Part of a small language model's weights.
Architecture: LayerNorm before each block, learned positions, tied embeddings.
Training: 235M tokens, 7166 steps.
MLP neurons of a small language model. Each row is named by its layer, matrix (up: input weights) and neuron, and shows model dimensions 48-175. Each number is 128 + 32 x the weight over its row's rms, rounded and kept within 0 to 255.
Before each neuron's rows, "fires on" lists the tokens most often at its 100 highest values on Wikipedia text that the model never trained on.

fires on: " ", "\n", " A", "a"
L8.up798 [124  72 104 153 200 166 140  53 159 123 131 100  93 114  56 125 101 175 154 213 107 129 185  61 149 176 100 119 147 149 112  98 106 115 163  80  78 107 138 114 121 148 142 132 200 117 126 184 108 101 109 139 148 100 127 122 123 127  91 176 116 128 128  97 156 124 151 148 157 189 166 112 142 174 114 150 155 128  77 152 145 115 149  54 157 133 103 117 153 138 132  99 134 122 162 147 130 114 124 155 107 120 167 139 105 119 109  86 109  94 124 136 167 101  32 116 124 124 115 102 154 119 131 144 159 125 138  85]

fires on: "ug", "pp", "nd", "pr", "p"
L4.up314 [ 94  65 111 144 138 175 121  80 114 126 133  98 101 153 133 133 106 114 150 102 125  89 179 107 105  67 102 121 136 155 139 139 119 114 164  76 112 123 152 148 115 102 103 151 145 171 122 140  62  99  55  95 141  83 181 157 146 127 123 117 119 143 134 149  89 108 133 200  90 110 170 146 196 165 110 114 101 104  71 144 129 140 113  93 144 171  90  86 121 179 141  91 126 129 204 110 134 137 165 148  68 116 147 114 137 163 104 125  73 117 125 127 123 127 124 107 148 173 142 128 206 138 107 126 154 136 136 100]

fires on: " A", " o", "I", "a", " h", "A"
L8.up377 [121  86 132 149 134 135 152  39 126 136 145 102 126 120 101 115 106 162 157 152  66 106 115 123  87 148 122 108 136 128 133 134 178 137 145  97 113 123 144 102 165  97 160 154 141 146 125 132 119 147  98 176 141 114 180 162 108 145 147 136  64 121 149 124  77 105 103 124 147 142 125 118 164 132  99 146 147  98 107  95 153 182 186 111 159 170 139 166 116 171 109  93 146 181 135 162 105  88 108  83  97 138 139 125 137 151 112  31 144 112 156 124 105  40  82 193 156 168  97 111 145 149 116 130 130 107 125  95]

fires on: "o", "qu", "ot", "fer", "ec"
L8.up456 [111 129 137 135  81 163  92  63 135 112 137 108  70 105 139 147  98 160  69 121 150 140 160 155 146 115 206 158 121 147 130 132  84 132 143  87 133 150 103 136 130 146  86 150 121 169 136  72  66 114 117  57 119 108  74 153 123 126 115 208 167  97 150  96 111 109 135 106 144 101 126 129 169  91  82 131 102 118  92 182 157 106 150  80 137 145 141 180 148 135 100 139 165 175 120  80  85 158 164 128 152 113 102 120 139 108 159 135 135 107 133  92 181 120 108 139  91 112 176  51 145 188  95 100 163 143 159 115]

fires on: ".", "i", "ill"
L7.up752 [ 57 103 130 172 103 136 114 128 144 135  79  66  60  80 114 126 108 159 155 159 179  95 199  86 112 142 141 177 187 168 150 114 108 178 139 127 146 122 176 122 140 112 113 165 160 169 172  97 174  53 118 120 125 125 125  97  77 194 126  84  92 155 178 156 143 114 127  89  95  93 119 156 129 140  75 126 101  91 127 157 101 112 148 137 196 116 154 179 120 120 140 120 208 114 129 154 143 124 144 134 146 130 183  72 121 155 165  88  88 171 163  79 142  83 151 154 198 138 130  77 106 173 132 117 153  77 172 128]

fires on: "em", "am", "ult", "'", "er", "all"
L7.up111 [141  98 138 131 120 116 118  96  68  93  85 100 154  85 157 109 125 144 135  94  95 120 112 161 145 124 121 150 119 185 147 145  81 151 148 160 124 161 142 150  91 117 104 171 123  92 115 112  87 142 111 131 124  63 159 136 152 125 113 146 129 110 148 213 185 100  95 180 156 138 166  81  92 157 120 140 119 121 125 114 185 157 163 113  82 147 153 162 112 147 136 144 145 163 146 108 122 183 144 153 113 126 151 121  94  78 130 126 123 184 103 118 135 143 174 149 142  83 101  84 189 158 104 109  76 124 123  84]

fires on: ".", "j"
L4.up197 [110 125  95 170  96 166 145 115 112 167 116 125  99 112 117 143 173 161 155 152 145 114 169 157 141 131 153 127 132 164 125 113 102 141 150 127 137 129 173 145  99  87 121 145 116 182 131  85 123  59  62 133 120  86 146 138 125 209  99 152 118 191 145 159 119 124 164 112 111 131 127 151 128 104 118 104 110  72 111 151 127 137 121 136 163 150 165 157 122 170 131 141 219 153 104 110 139  85  91 170 161 130 191  71  64 195 110 109  65 149 115 105 135 127 128 122  69 148 116 129 175 140 112 100 184  91 116 142]

fires on: "."
L4.up600 [125 147 109 139 124 124 112 103 113 166 126 118 109  84 128 127 125 148 129 147 146  98 178 122 128 128 148 173 109 121 114 137 123 159 137 128 129 124 178  58 123  87 113 159 132 168 129  98 151  96  69 116 136  86 193 123 140 216 166 139 114 172 130 138  54 124 149 105  94 173 106 144  81  91 113 123  86 102 114 173 120 132 140 129 130 154 150 179 153 142 153 121 208 124 142 113 105  95 129 152 142 106 166  52 123 153 158 121 102 110 151 100 126  62 145 126  87  89 112 128 154 145 129  93 164  91 139 126]

fires on: "t", "er", "em", "l"
L7.up769 [ 71 138  95 131 147  87 169 120 129 138  91  95 128 122 146  86 144 108 106 100 101 142  91 113  91 151 133 188 137 145  92 157 113 112 153 161 120 170  96 107 140 171 110 153 126 147 128  91 120  76 160  83 159  52 115  93 136 135 105 153 103 143 135 191 159  42 123 167 111 130 112 176  41 143 107 103 134  83 106 119 184 188 126 113 143  98 147 118 156 151 161 120 144 179 113 151  14 115 175 212 165  86 120 109 135 109 179 139  96 170 188  99 153 133 203 136  82  89 111  89 147 157 131 141  98 192 162 123]

fires on: "p", "P", "C", "k", "nd"
L6.up400 [ 71  40  70 109 127 120  64 136 100 107 118  50  97 106 153 137 124 120 109  97 138 112 131 161 116 104 143 120 119 114 141 221  55 163 147 145 159 134 160 152 108 125 113 141 156 169 104  89  61  47  54  65 132 123 140 130 172 157  71  98 114 158 137 147 112 105 115 118  94 124 136 150 155 155 102 121  66 122 101 119 169 122 113 118  74 176 125 165  75 138 164 121 144 100 163 134 107 135 147 125 102 152 139 156 120 151 143 140 109 159 140  73 130 116 131 157 134 131 151 150 139 134 168 132 151 157 199 129]